config.toml
num_key_value_heads = 4
head_dim = 96
intermediate_size = 512
vocab_size = 32000
norm = "rmsnorm"
qk_norm = false
parallel_block = false
init = "uniform"
init_std_qkv = 0.0363
warmup_steps = 203
schedule = "wsd"
decay_shape = "linear"
final_lr_fraction = 0.0
max_steps = 9089
dataset = "wikipedia_en"
MLP neurons of a small language model. Each row is named by its layer, matrix (gate and up: input weights) and neuron, and shows model dimensions 32-127. Each number is 128 + 24 x the weight over its row's rms, rounded and kept within 0 to 255. Numbers have three digits each. A neuron's up and down rows have the sign that makes its largest values positive.
After each neuron's rows, "fires on" lists the tokens most often at its 100 highest values on Wikipedia text that the model never trained on.

L3.gate32:143132130105135126100162115179146111147117099126098148097135117088112136133143097106111122117138091111166115163145120138118151110127197129132094137143072156124097088114170097131155130125101102141131133160125150127138155132108083101119142138090131111115161116157163152145127106097101160130
L3.up32:144146137138154118129134128112131121120096139102143168146136102143145145153158129124180166167166118124106156159153131151099138108139098116103151177136145115110129111109115168098163141055150119123080210189129145186167144169120114122138181122155170146054135095155124134132140084102110158119
fires on: "\n", ".", " against"

L3.gate253:150168120096175150139106131113157121121143121132089151091110126128121116163153133153149159131099136161136124136152090160099101183168113105111131093091081125124108151115123069158131090157130142143138067125104163164119104126192127091160107122143179131157110118127114121120143103110113181171
L3.up253:120143123143160107130141112148149146187118104111101114156109112121135144132135117137148117138146082113163143100132115157160111132104164182126141078111111144155104144090138118179132109133128128104135120101127145128143116134158129132102122090100127156155122136135120133132108072098147151121
fires on: " the", " an", " a", " per"

L3.gate445:150149128137112110155131093127109165123118100120191152137130155100150102076141149162134123099138144134087097111106084154088133101101130126140149134116151144167137108104126121106118132148137091107122150150140146057103121139150130131194137135132104118159111126130147116113156122117093141164
L3.up445:132166135140124164086126161124111123126128130117091072069154142163134125057103131115138158131106127157137116162108128099115111112147106119157163111143171115147144128078104123116104153127127105119158118141122118148114098128157138081100111117124137072141123112154158117090107158164125151142
fires on: " which", " that"

L3.gate183:085149147141109069145147095155169122146113112114113078118134115108115138132145141102156130130125127145143128141121130118117117131154087175110137146123128147161117098138141152110134157127128139114136109082146134165162108095166088142171127160111099121125092136146117116082096131111147101149
L3.up183:100093137107130112145164098146125111104137142104148153147125154156161101125122066162176114120149118168125117076148124161101141108082128139134121088144149111108130158117078116148159137126184075153118125110126135145137142097161136127134124095147106178177108105077101114112098120143125161106
fires on: " in", " the", " place", "====", "==="

L3.gate316:122154120141150096127143142116140129138139102120103135148122120129130085159171114143170120090142128110139156136116130140115116126157075143121135145167111140137122095123174114079120134118111083140124127156154151137135076149132132124123164144161151099131111132124132125138116083171106133136
L3.up316:158158096126138110138108135132128139116133118137122144147100142133138093132167120115168120118141134096162150122099155121104135098137100086119140149171106116152138134123178131111116123125108080107156142149135167159133095157118165165129159152143179098113094131129136082116126106156106124118
fires on: ".", ")."

L3.gate19:092097092116112112096135096105155106127142116103130132181143154085093106121101123149106146115120136133166131096132116120145136115101143127065083138122133134149149155119154099107120119142099122129097148096136136161105114189134099086086162132152138067103109162134103140092143154089085137112
L3.up19:125100125139102091108142131121135146092120141147213144138141108088099116092102131097108100141121126116146143154149243131133149119144094102094148156146127120146140117134131112125115112102147092115111141118134155141164122118186121165155161175137106113132132146124149117113155123128119094115
fires on: "'", "’", " 100"

L3.gate3:165149166133111141145138141102148105110147133117162115130130129130128127156119161190193183100164133115144147111127146113119116103144134099116089111116139145117100089150101129133132158156111113156144123099172141115103157141098103102127173143098149089115203135127094086143131097114090090127
L3.up3:152126169099119140135131102132100131154130137150119085113120096124126156178165107157145135152149163130107132132113151118101136102162167093133130133126125129111133152134126041146110112133102145157125131080116133109125104137118131178122157135164111139120146116134144094159155121162138127131
fires on: " \"", " that", " wrote"

L3.gate350:132139122101134119131163104143090140127094158162147110160090130109087167140141085127138069131135125099162118155137161143139096137116102140198097167159130106134094139146108092118133133111142115132181133131160188125138098105114095107140098113153105131139144116111092177123102110076120149173
L3.up350:127123089130114120131136137142160087171135113126089093112115113094117132162134099111112088145107129114127139091090141125165166151063105122123187122126138145100119134130183117120097103063118104095113174115113149141085071124127148112138086143134125120155138130106121154092153116164120162119
fires on: " years", "'", " in", " year", " months", "s"

L3.gate77:166111126140133111139155104122101071119092127138123146111101125133109116144150139162123158109137135113141116087145109147111123100148103133140177131130174116118159147096137162124175138139115094198146116137121159112099142134143113108092178139134158135115123079108173111141134145155115140130
L3.up77:158153114089142117174119154123142092116113164120112163127096162096154133087130115110161118137138127086141156146121147122129117116142122113095149138177148130054151095171120094076137124124124100170136118178098117099152153099195171127144153130116071129138131126132117096123137161087105130146
fires on: " |", ";"

L3.gate406:126125144120097152137131076108197141144159128126124126089120117131131112155176152102125188087127119154081124133100162120170163148152170174131140120119132113143139089100132123115109160141094112144143146146148151110160120163089096131136127093119135099124112136144141142147100142144145141101
L3.up406:086157135112123126115097158130141159103115132115080118101123141170104185126129198161105137088126172126157096125141124185156110133123127128153141121126170124135122135131158130133164170089151117152140136169127060142118096144118139121122136091149128151112102144107149141103161123143147148119
fires on: ",", "),", " first", ")"

L3.gate61:136162129151097102105157136101127120137075131140159138106119171079150156164161157083135107090106158097140135097132118145108105174134126105119144136171161160090120107124132150143118129171146113143155072140143126126119120085116167119120141156137139086137096160102114155171070066125066106110
L3.up61:137164123123085121121140142113137133109093211146158149113103190070145159119114160133104145103134155118124112117159134108150137141098130140131080125153165151180174086134118187110111148127151127134166110134096133124123135152112147131151116083142107098101142099133111121166114125121154154065
fires on: "s", "es", " locations"

L3.gate242:108135138100113154159110162186138138168139112160126105100162119138127105123122118135165132147107174152108121153104140110073119139142103116135163093136125116115106104135144127135112154097132138150166137082118172149125129136138154090170136115126138102149140148161169142088124160119120150099
L3.up242:158112133156146127129115141142129126147123146162159121102130131140106103120153144083088129133151129110091146145133155136129121101143128105151153126116099118093133108134109153102114104122122089129129102107107151095128091125129097114134160092128109119175148122103122181146112165173113140162
fires on: " at", " in", " directed", ":", " France", "for"

L3.gate437:128108107152158155140163134136117115116120128123153120124130156130110113151133149128101097120118187131112134155142121174114101114106067122126156124154139137099115114123166137161108119138121126174121136132134104134130116151176119100114094175122100137086125113116087111092102122137108161164
L3.up437:108103141095117118144137142174163161079086156121132116146143151186159145100141170126109118125094087099137117123128158124094103110131103101154156105131106146134160188143163135121092206150135124118151099149141159161114135103134124093165110142115126128089168104097130150112143125122096122107
fires on: " |", " in", "oz", ";"

L3.gate480:144135097115107126134084147128147107148137125144103131112125125174157126091173134118147083101131103147111143143131124138104103151103118177178121140112120152097110147137115117134115101087114157198130106119155135110132124094132094138143139145127158151097127078134137133157099131130130121133
L3.up480:092124150118146145138149148127116101110164107122116151145161143147122129133122118119145116120105136144100148104134128101142153122156139180150130098134127111135146137139147141129155101106129082140094146149120124098132168129126129130100155123111164106115121115075110154158121090139096116100
fires on: " (", " career", ";"

L3.gate507:124154093154151121164093132132111093133155110128149134155165143099149149157148168111110128107119096158149111119131127111102134147136111135137109141127145114179144175105141092095154110181131096124133144152119132119122111130138136164153135142157109143122100166128140127157147100121121084173
L3.up507:072150111093185087145158096115154154136119104129106103116117080148148059137163136145137134143164132148136128125086149118120174102138151175116140158109132128127129118121108102106115139147107095117161145124185134143129106134132096149122084155091093100160112162125145111126159134147142125134
fires on: " at", " (", ",", " from", " based", "."

L3.gate214:133120150144087104147158105144138124155109117192130117166099122121114141113134163124127154175172136127136102130151099132100106130104127161136165137067084093141111144149148093082115112105098138148131114137146147129112128120105113117112163154143085110132107049108123114112091125113089145113
L3.up214:160106141143099127157131167120136111125118130127117126117081160125100170144149117108134120165130123133137113146140131122150109103142147159101102125137128134132117106136132116151114126099169149098106143074142166146186132140137145056111126139118131145181206124140089121123101104093163141110
fires on: " |", "s", "h", "m"

L3.gate505:151174140159107141108119130105131131136111160136095155116110144145082098128135114107115157122169113134120109144146104152149121098186135135159127125107159107132137152102127136147137140091147131153099134155139166144127119142168133150118090138130145128122108134125127115125110132120168109140
L3.up505:133117128158131113119148162113104135150150099163150167143116184119157159187098125129102094133107145147083129134175134101095133119113149134134136100163108167153134170126112124138104133132112112095121136115112151145127114142104163156096085103143099088152140127114116161133107105065117157130
fires on: " |", " 4", " =", " 21", " /"

L3.gate87:100153133142097104119153121141117125109142096127125081127121155111128131142114111083108128130113133106150069122137108091141141124141149138091152105100106098115124120131124141122115189105156140115099107130115105154138126131160149113131147120114069156102140089124122083062127158123129131111
L3.up87:132116147094147127113143108180087106109137111133127129175107123120130166079149133142151142121097108140134101116142114105111101129124107153182178126128136122142089109106134096141123140180168116116127134139102169148097135091149167106155112151136115136109110114116141151104141115133110093105
fires on: " area", "==", " time", " point", " region"

L3.gate200:140144135175145119097162143153134114127161115137145132124166072146115161103136124124116144158125147133134125143126171174096167075147086143167140120132098149112127122094038119094136160104088145129155136163150120091134128117116105141142109103116127147137174126116161113130093128131162107129
L3.up200:126140089144143162153115138165138086123053146110152139119102109121130131128157118095115144160145130143151159129151121128127146094160112106138128133081115132121151168107139115122104120097141142110122109111084133129178160131142092146133095101141119088112161106095132109109104119113141141116
fires on: "s", " to", " for", " time", " years", " |"

L3.gate234:117136150132120138163120108154128079169150161118183095137182138116099143160129123124160114120165113157127159142118110128105154165163164166159149184107111185141142131081140141122109110107134120157081134131148134118128135093149158111113132141114153121141105107132121107172090081104147119136
L3.up234:111131142142136174109110152082157166109116185124133122076162135152159122091128151193139104109106111105160130135173122132114124142161128102145111135127123122122115092163136178112119164097135141109134077154107148096179124146129098114154146123117126161123107144101150131135172125135124093113
fires on: " |", " of", " or", " to", "W", ";"

L3.gate151:035101109106130148147084069070132126153136112113090089139106163084151134117138119173134153115173131152123122137133115164160137141133148127130131128167085139133166142110161131144115101132144131116163140127111121135156089131102150119109136147112132117110130114144145107106120126125092149126
L3.up151:185113117175128108118092121065107150069114123141109151101164096099169124109088153126114146100120083128141114073140097101150105115108128149112133150157143125130122122093127121082122086122105163135122133146126082159117132122133136181117167123124130111127131134168159132112145129110122128117
fires on: "'", "’"

L3.gate360:100132102090206130086114153132154167125077141082086087096133144108130145085071101145136119096095100145129143131145081181154124146162128071147147101134105137133164092130129126117179131104126131130147161156093117132119143133101079096130133112119140111108069107148140152092151137164120147178
L3.up360:118139100152118123126138144111107113120145108137139116102138169146105117135129099120163136100096175125126143128148118149154092090120139114145120141101154152123136116111129153134115125127117170125185115122117135085085125147147157159120129150106091141132133137129122135131120106133119073136
fires on: " and", " "

L3.gate296:147140109089162113153094118141161081121117095111116119115134102097172161110117088135131100129135118113111098147085142112127142153119133143127137154170124180141126139178134119129155093163138153160109138144149112106074132154137172112141090139112097114159140130176131132134126132133098134149
L3.up296:074178106140189136150130103133123130142132097136124147106126098112119120111111149139116151135151117076093138116101128095167102133146146159163209136102130112060140156103129108130095131172107124124112111150123115110135117117148104110119147122116126130130103147078135128166134129135126140108
fires on: " |"

L3.gate97:124129105131161135171158097157130137157141160140138148123108130117106142122134111136152113166132150069117104123193149145102112141123108147138180135094131100105113146112139136142141139111111146154127100129137151093136151134179149117128124124151129135112140078125156132097085192095132135098
L3.up97:135132152157107159135126140120167118108163108139111098151061088117131157125136133184120109149098097098121129126141129113125103121121125109150144175132137136134131102133125103084126098156116130109138150122154164127108090108117135080174139106143141097139121206141182133125170165125119136138
fires on: "–", ":", " in", " of", "s", " |"

L3.gate68:135133106100161138088152113126137113109101112128148095122139156177135119106136139108157102104118132128174124104162150141069100139072081125158129131156118150093147126132112111096132119118141104132144148136119128120170171145146167109135110130138144149136152112126093152153150119130112118168
L3.up68:057127122135153130116169126110136089139127116074119089090164156138163130124097135192117152098099105158104121109135088124113152147155105111173142132121146130139128145128176138122123125119136156098111138159134130131157112115148131152125147133098104142115131082153147143108149149165124105137
fires on: " |", ")", " from", " place"

L3.gate178:166116104109166146113101131098129120144128116155180149132155124150110119150141148131171141125140131158132117131094168142124145098183111125164122085099093115115127140123129087118142104091129135118123085153119138088135118145116129087118096168148116121120126174078130133161147145112158092114
L3.up178:118097118125127119092130133090159134113093137089124156141117145122116185101135152131122145135128114113169219107096132146114160148101115095135130130148078151126127113186137139127120088169121143127155097098146131125148103126120121111101180121126136105097134140101124116134152110098081102142
fires on: " of", ".", " to", " with", "y", " at"

L3.gate86:139111100140155129137161113120140088154106133132103129110139158133083148130146152116155141059167154107147157111142113120116141111160127096146160131134120149112133164098148165187090117128133124126146092126103169140177172140136158152157117131152140140173120109088109113129104118151146078097
L3.up86:111146144158134162100171125107111158098121100093138111116108130156143128115120155107101138118135099156130089133081118119143108143104140129144121163129096082132130129104125145121105123094115109138159104122114146131132127186111179151139144122127113091116095097110148152122137138128111129120
fires on: " |"

L3.gate110:111132156118141135118094124150123129153080089120162130125128092201115201154137122094139107123144169124125098141158161116144134157155051078084153097119142168116143132123160129104178122144135119128102140124137138130077092130124087094100119168139153113154154075162140111100088110089108142141
L3.up110:147161135151146144117112108143109163140111121099171112166114144113133178147127104119137122126103134086104093147114143136108150105142110070127126121128150166149109123137091105121119148169133137102088116126134129090129118179096097102159153136122130169120113111103171076100134106142138151136
fires on: " described", " that", "ing", " called", " said", " gave"

L3.gate510:167125078117125132124099090111148100169148124117129158113165119133126139154152151160128104109144107103154165117156134128113137131136125118117139151109124160153131095120142143122179122153165113135096123144146140093152138126145112129128121129200129126126126132156112155111113102094083117119
L3.up510:141113106124151140138141116111146093104117101128138134110160058118166108124127079125142137086091125109150120106116121109129136161145127107146147150108113158153116134138104122096113111081082136106124096132161124087128120139160152088095130149162162102194113081129097150137090137132124140081
fires on: "'", "B", " |", "’"

L3.gate428:153109112149121151132166124129127142145160092133128135112136128121155151139125166122147100135149145151138096105165181184141143137153154152166124133141140103112125125120137124152167078144140109097068101150130140105138136144175141152162118151142076129148094095124067174172104141136171090128
L3.up428:129133128097110081141120110166175118140112118132152136119149111109132120111112121143102138141130135147153127177150109123127139136155101157144122107142093104111119130119099124131143126154182112133186127149177114128116099125140149110141104103121168140124136117110132108141150119144123160184
fires on: " which", " age", " that", " where", " how", "."

L3.gate484:128155133140141119118158104114113133149111102150090132131154120143190111134183155112169175135117162124140167124165117140109138126112125128150123159110162121124152110089083143101108135103117125147110106104172135122155158094139150115117141104138106170099105111116109159135106085135121133111
L3.up484:137142107103138109091115131158120136146066114156097174084139119122153111167111153112147161167119120119158151146135149136143112125120116161140132128178135128163119123110102124116113144118148165105092159122102120160129136141116142106107186104163078147104137141176135131146113125110142119127
fires on: "|", "ly", "chi", "in", "."

L3.gate177:151135100120158110113155106128105138154139081126077119094096125151117125126141100144120125131179123116124136139079140170146136112147134121126134147113134095117130104081176136127113134096104117129165074108177170109135080122109107135152104165100163091123136100166125117119120146151168119145
L3.up177:134179143101154102120125104121201161144098110148134137116117180133123158102123075096151140116156139125121109135099087127140089120137140125135171118118093118141153128151137161147130139106148123150082124120169139105117150159145169090128118153102123095091146127141151116092127139148125165115
fires on: "\"", ")", " 1"

L3.gate209:113103113163158134110151096149091171138109133074069055102112147139148174145153145142095134085148172150115119149128069165136138099144134129117166165078106117122160127089168123102110107076101128128097146132134128144130111153084124081133116160097155126103095064167194096110139146130112163141
L3.up209:165099168097103133103114136111140092079100147107121127105153140149147131142128110094146119097128127121129094094118138131084185100143129186072066143124130113096104101119150127083120125143139145111142148139107141161143156106115096051111094124162112124142112115135130125120130119133138134116
fires on: " the", "===", "==", " \""

L3.gate270:141171145129108147181126140067109122118106134115079130130136153139093150128110161124132111109139129110147104121160166159146081112111103149188109089178106195127111165142123131092080125130153125135067107154120086145172118132093187176187181091150151120116136091147146104132102131132105112107
L3.up270:147104141126121125143116134156099099143105126157128143116158119147159168159142135075131125120125127175090119113141111113090130128128153113098082131103134147149132150107162157163152136152126133083084153110083140079125107128081081170111123102141100112148135146163135111088128132159144152140
fires on: "s", " to", " less", " more", "er", " War"

L3.gate237:118127112119104125120138083115194146157142108128099155124150097118122109148092149143104156121144150157112113155122136118141157137116161148154066087157130124087121153112139102152123126123150107149151109138137165120152116152117095138127105106123132128103107140124171122156117124120082158131
L3.up237:152111122131129126116118175098108101115117125124125113152158134156086152157136149097137162061109134147163142083129150170135191120145119141158128142186185146149132089079127147117169103123117164091113128156138138080147107132094138119154134124147151152146124137079130121156168129094143117123
fires on: ",", "'"

L3.gate55:153122163115133098156150141100116144186108146137139090106140111125113146140125125120154139162186142172077102148140156109106137113143079118133145150155143125113122105143136132141138097140172114124136124154152100112132133130141118117107102147140128141142143191135137176155139129175102172151
L3.up55:162146087159158130142098166134135100152089110134106126147126133116142141125125124134096132094152167127058157126117116126157130131133100128117145125129156139131108140159133156159124119105081163119138125158152151135096129065065166087131179152154125103090093148138165126110136128152137180121
fires on: " a", " which", "\"", " known", "3"

L3.gate303:159139125099101152127093149115132117158126100131128120111153145119076144167139119150170118106152119141116169081121140102149096165136111089117162154145140180131113115151163119161176121116138138135098116126111139176112113140106087108094129149101127152107092128155104139157126137110175133148
L3.up303:135141125114087148130147169103141156092142128079134091147140141140121147152093165140153084066122135089133122116085151102122136139090131119154137121142137122131122157175162129150136116146142153135103154126106119133141109164105140144136154128146159141100083156090175168165174124123114136118
fires on: ":", "|---|---|", " |", "|---|---|---|", "---|---|---|---|"

L3.gate412:117159117143119111129121142118125148106096106121158100085146116109096163165136117184101124104145134141120116160111140125171134120148113101121135129114131153136155152120196148140132149143142140123075135086163136137141120142127130076123138130139146104139100080149130090124151174086099136137
L3.up412:127151094153106116179169141123119113107135114145181092119173104128157117138089070146164093150134143124153142156120132130141121088151131108116115165099128126119128087129118109140165126140131147136136097106137150096149105115121077155089141146134118122116160153118100154116152123129128103136
fires on: " by", " of", " from", " to", " under"

L3.gate139:150130130145131114156182149108176129120107153146128104148135122103158135090156127121173152134123137108124133129164119135085155107144130138143114147098115098085114131141187108117076086133123142132097114096147176125148099154159135076099114142158129122134165109092119142132112151143107143130
L3.up139:162161132144140169147161182135073111129133131159132110093123151122106171161137120134107125143102142119114125127152186123147098149163110101113118100133092149137166126135106152112158103131120096136125156140133119107098094135130157143171106150144144131120110135110119124149094145123124148090
fires on: ",", " of", " early", " |", " late", "–13"

L3.gate362:112138118055134116140126123148115091159101129100142137119105130138105173140153151144113106124166120125139118142145155161114111184158110120148131131096121126106125149121130130134173103128082163159153124097141139104121137115119121116134142102107121112160154134114104147136104136112135112119
L3.up362:094111111139116131118105135110146105090158090108107124159146123124140119134128159128157139115159140078201126100170136116163121100132133137102149146128107122084124137121137129130151086147126138134117117151136137126105124109147104101135134146156134116125167102135092192134164121135143143150
fires on: " |", ":", " –"

L3.gate100:122137092149177110150162139105121095147135114108144129124146146096161126145164117112158139114137126170118147151126154128084130127133123117145114148172134173106136133145147109080141140120084094119122153164128113136138108145140136135171094183114143117149121114141108099084139096120116095126
L3.up100:115135125117127145133122175139119163136131151114126140155129103083155132145158149134143104087141127136103105169152122111106155117143141147073074162139141110081114170117144138140142092106076125058099143136126082140142124109078110143153136105140134135129116081119144139101117142105079142108
fires on: "\n", " them", ".", " this", " ("

L3.gate124:136139069140155117140135117095133123131111119160127130118106129118110107181131154163116143122167119120083133124136133155140145158146124111145145113118141133110137139107141124126116138139105085140119125129123188139136089145124131111157112149162134124130097114123162132150128139139100149138
L3.up124:141148134135094144137107171133131142133130146158152159134132120114115113210137161144120148136159126149119140153125177155108167125133144147111137119160085132183146131140121141104112142093166118139112220128087144159157122177119147116126080126115121138106091139120140079131121105123141102102
fires on: ":", ";", " –", ",", " —", ");"

L3.gate255:130155114113137123129144129089111105160145129090099150163118127125149128179152153143161104087109141178106077133170120143127153132152117125116163188137158128122147092095106083124159110108146132171142121155139120143166133132109129157144168129114146122149169158150122117150098101146101123133
L3.up255:091135175130135118130150135165117143145151107145127097127118127152134153157131195169115115154153136144104120131179102131142111080088167131123175154074158126155132127101075126168176132086125141165115129145131122122139136131160092178142086144083137140149143127124122136161113125101124183128
fires on: ".", " |", "1."

L3.gate387:140092101104108090158137127119092127134112105126140117134122160092093113119136109109129098094125145139153139071162165111155157168122106117123082115101111087118076099156124145123135140120131129160111150104169111166196146126096137123124155129174133113124127121142134202093098136126148111111
L3.up387:134141134119093065096141124144112120099154147126090103137139134121191154111173120158101194128128133136068085139131110104144142153154153154154104148136113123136111160118120174112137123149095109115129109139120145132127149113125130101109138118107103105079095115142163096093123123168149139119
fires on: " U", "s", " States", " US"

L3.gate50:112158132103130130089142114098136104129100104107160172120154155094137136123149105195110129106169145115136144155114130139119142138116122125162110113141131130101118121120174107162121098126132162116134153146193182103143157156150123129166146140124158119111112124126127124116135165104101104159
L3.up50:147099100125130140131116188142170100140139095151141099106089155133096097142088082162138133102179146074165139130139078181115127138126112109127140162104136109157141104119122155113127113126157144093118132124113137120124153143161136108083126132120161122118140083151130116108141117138146133172
fires on: "===", "'", " ===", "====", " in", "=="

L3.gate291:150109129053172111108129127110136110109150123142121129151126117118120181082129152111178157154127141176106176114116118140101106110151143120160112097132090122114124155138121112138115104102124146117125136123133111185135147128118192154123148121116106156165137094114134107165140073146126071130
L3.up291:142128156143063137124103171134148125149152147147156138119163153152106114148162137177147122140147089128150144122141105159099183160132158149131111153087139128127102127177139155154190164102140130107103121094157122117169118129077141112099125154143150084153129108088137130138128136102114088098
fires on: " to", " for", "a", " with"

L3.gate462:146138126111140087131158072159139130139144144126164111124122105127130140156154116146121117159142122162081102142128143126139115161178111142136115095127138173153114122101106135119128119098111139147159158180124135126111156126109125102058135177114150149115109103119116141158103156113156180125
L3.up462:147140143130080092141167100116143147102118148171132119152155121113137118166157099123123114128131131097146128107126126144114147159115143122127111137152096138109127105103133131144144131123168141119144125156169107089113132122115124108110077124179119116141174171094105175176108118089119107132
fires on: "\n", " by", " on"

L3.gate486:131152099139142069155138119095126140118116125128096122124123112119116131111140151127170126129126136102167129144106166113141110158140095139128162118110128114152112122095118132136139081143104108103129123157129165138114107142146102126180129147161144109138060137142126160130104129140139141089
L3.up486:135115129128173117141127154149149114148146120115077149134110133140116092114137122086152112161130140119099170128102178079147100134116136137132137078106147104121124140140122145103110081126133160092132133158106162142110124141150121161151149126134146113149163141125142166146126145164162122101
fires on: " in", " |", ";", ",", ":"

L3.gate73:138132103085158112085128138126145085140134111151112109088116106107107205135145116130080121114109121080108123080123127130098085130118100103145149108158103126100115130132129131166132122152134156166148153107141091123134095173155130098125152153120120130179143092117128149158119158099089163132
L3.up73:151157054151123111159141103134137103130139106078119130163143090134129137163136115126138138162144128108111109151115148125161140139143124148064112166153125111109131090119107126120153130108127163119139113162125171117130112102109150122180068141099149103152138146172114150134095141124065108125
fires on: " by", ";"

L3.gate375:127141097132171063125133096117120157154097141155168127144099113127114105116164119129175141147173086124116099140134125131136133110148118113152172109128138132130146162089121108137138109122147068148134129173139137100136107117129112132128118141104127137148147109119110121134102122134103139145
L3.up375:130145136117121123127088111130133133125138102107106145094162115124139130167082119160095129140130168123108120158127118095152146101130129160151093150131117129157082109125154128117136128104127105137072138132124129136148131123083142123095135159115094077145114181168107182147126133118158166106
fires on: " (", ")", "\""

L3.gate109:117127145097110118132129124119101108135168120121078095133106143122147093137153130167166120137148136108108155121151154117129112122125118106114196147138106107115122106150158130163121123103115099115134140154130140162131068126157153139136162127126177102138084139147157109116120136144122096114
L3.up109:087163144142123120099116106120152117143126140120132123110133151111144138112132158134142114176145086160118113121118127113139121145139144164103116108087064144146134133157100161157122152121115173153118104091132089122149110091103099130107142124085129117136175092142100131182111159110163124096
fires on: " |", " the", " via"

L3.gate197:167125114118164064156108107142147138136079137073148115186136121066131174135160113145164146112101176141128106115116153137130155132127103134144134085145128135133141149117174122099149102130139106117128112147133142113115139114142136113145091133102123133147138118151093146131148131100103163110
L3.up197:153143149128133097105140126106141112121157129105126086098168109136090119127161146110173121107150126140130110152129089124114152105140107149138133161142127151138125112158132138121094089117165122114098139166161157135101125126151139103136124143143099125197125113123134100081123133156115085120
fires on: " |", ")", ".", " place"

L3.gate63:108106141122126121118164114117179150150125147104112117138165179106135157127121141109125156176150150110177122099113155133142111122122127110127145115142101148142127126124113146109125137104123150170167091129139144138147110105120116155126167113109100095142129092111112164154103119149096148105
L3.up63:109118134154089138145117132138155141125104201167112100134119182141122121116083165106104164155118121109127101088102136158123105133108155146133111103089161147116091201123124126112135175115127112114165112131131086113100097069130165155194144129116096125140094120139148117147115094152133180116
fires on: "s", " we", "kers", " We", " two"

L3.gate75:143111121099097101125136130130110165170111098102158149152143133166145121161124103101162125124161140077159155132130108113129144130124129121089151123129126146105072120131174117139115136124138091157127112106146111143161137111134105073093165102154176119140137143117124127149074083101085103148
L3.up75:146122175134121119127153127119159121112102065124187123134117112133170115163114104089115100106131117079115141084139132116125114131111135120104147159143095096143148159122123117113142132135109140118114127135148113172114150163111143132091148128130099113132128119144150114155123157173124141121
fires on: " the", "ed", " remaining"

L3.gate381:139165112150097154090101127162171140136165054124165126105122151115167135198146113092114126129129139105139121154100144133147097118118124088136107123149127127163108131142149141143095163116111105142103138131155139135121105088140138134142138106150141129080094129162119117119084099139135110083
L3.up381:132098138133114125134128185140157117107108101111158093114113121144150092135127145119100116143163130136133165111129175162167126095128110139160169145108102131167149105139136103129086125172165140155130156113116141124165099059149133099128128117150136111130161091140130090115149124134152130126
fires on: "==", " =="

L3.gate336:083125162095126095134144109111175058109094129107111124157116117151130119164104129177152169130134144133111102117096113127154142162135148160118120106132147122152151116135150122100139106118089115152103093118136113089135134140142166110143140125110128105132084159137150134099152105177109083146
L3.up336:160135129125152132108140135135119072127111125116100156162125144149131145149131165146173099129106137135114140160088095132140143166125124110123171111091118099109122154121119144125152137104057175143141093134084186105091121112131108158165109096105133182101128110167181148095179107135189150108
fires on: ".", " +", ":", " Saint", " |"

L3.gate231:137122116159139139136151113115131064126094137118148148125120122139102133129128100153149120096150151135089135190154138137142176131173147140131149123128142119106211115070126134114161132112090102139102172149099173119098105160173119127147119134142127104138114136114144124091150130105145108162
L3.up231:089121124140124134112125109158108123134170124105110146143087103107169142154095135134113142086100144131112099148127096114149143113126143127125140106074090111185137190092172099121178136140093148112156118123112119148094123100147166122137085143138151114154139099160136127105137136123119157115
fires on: "==", " ==", " ===", " and"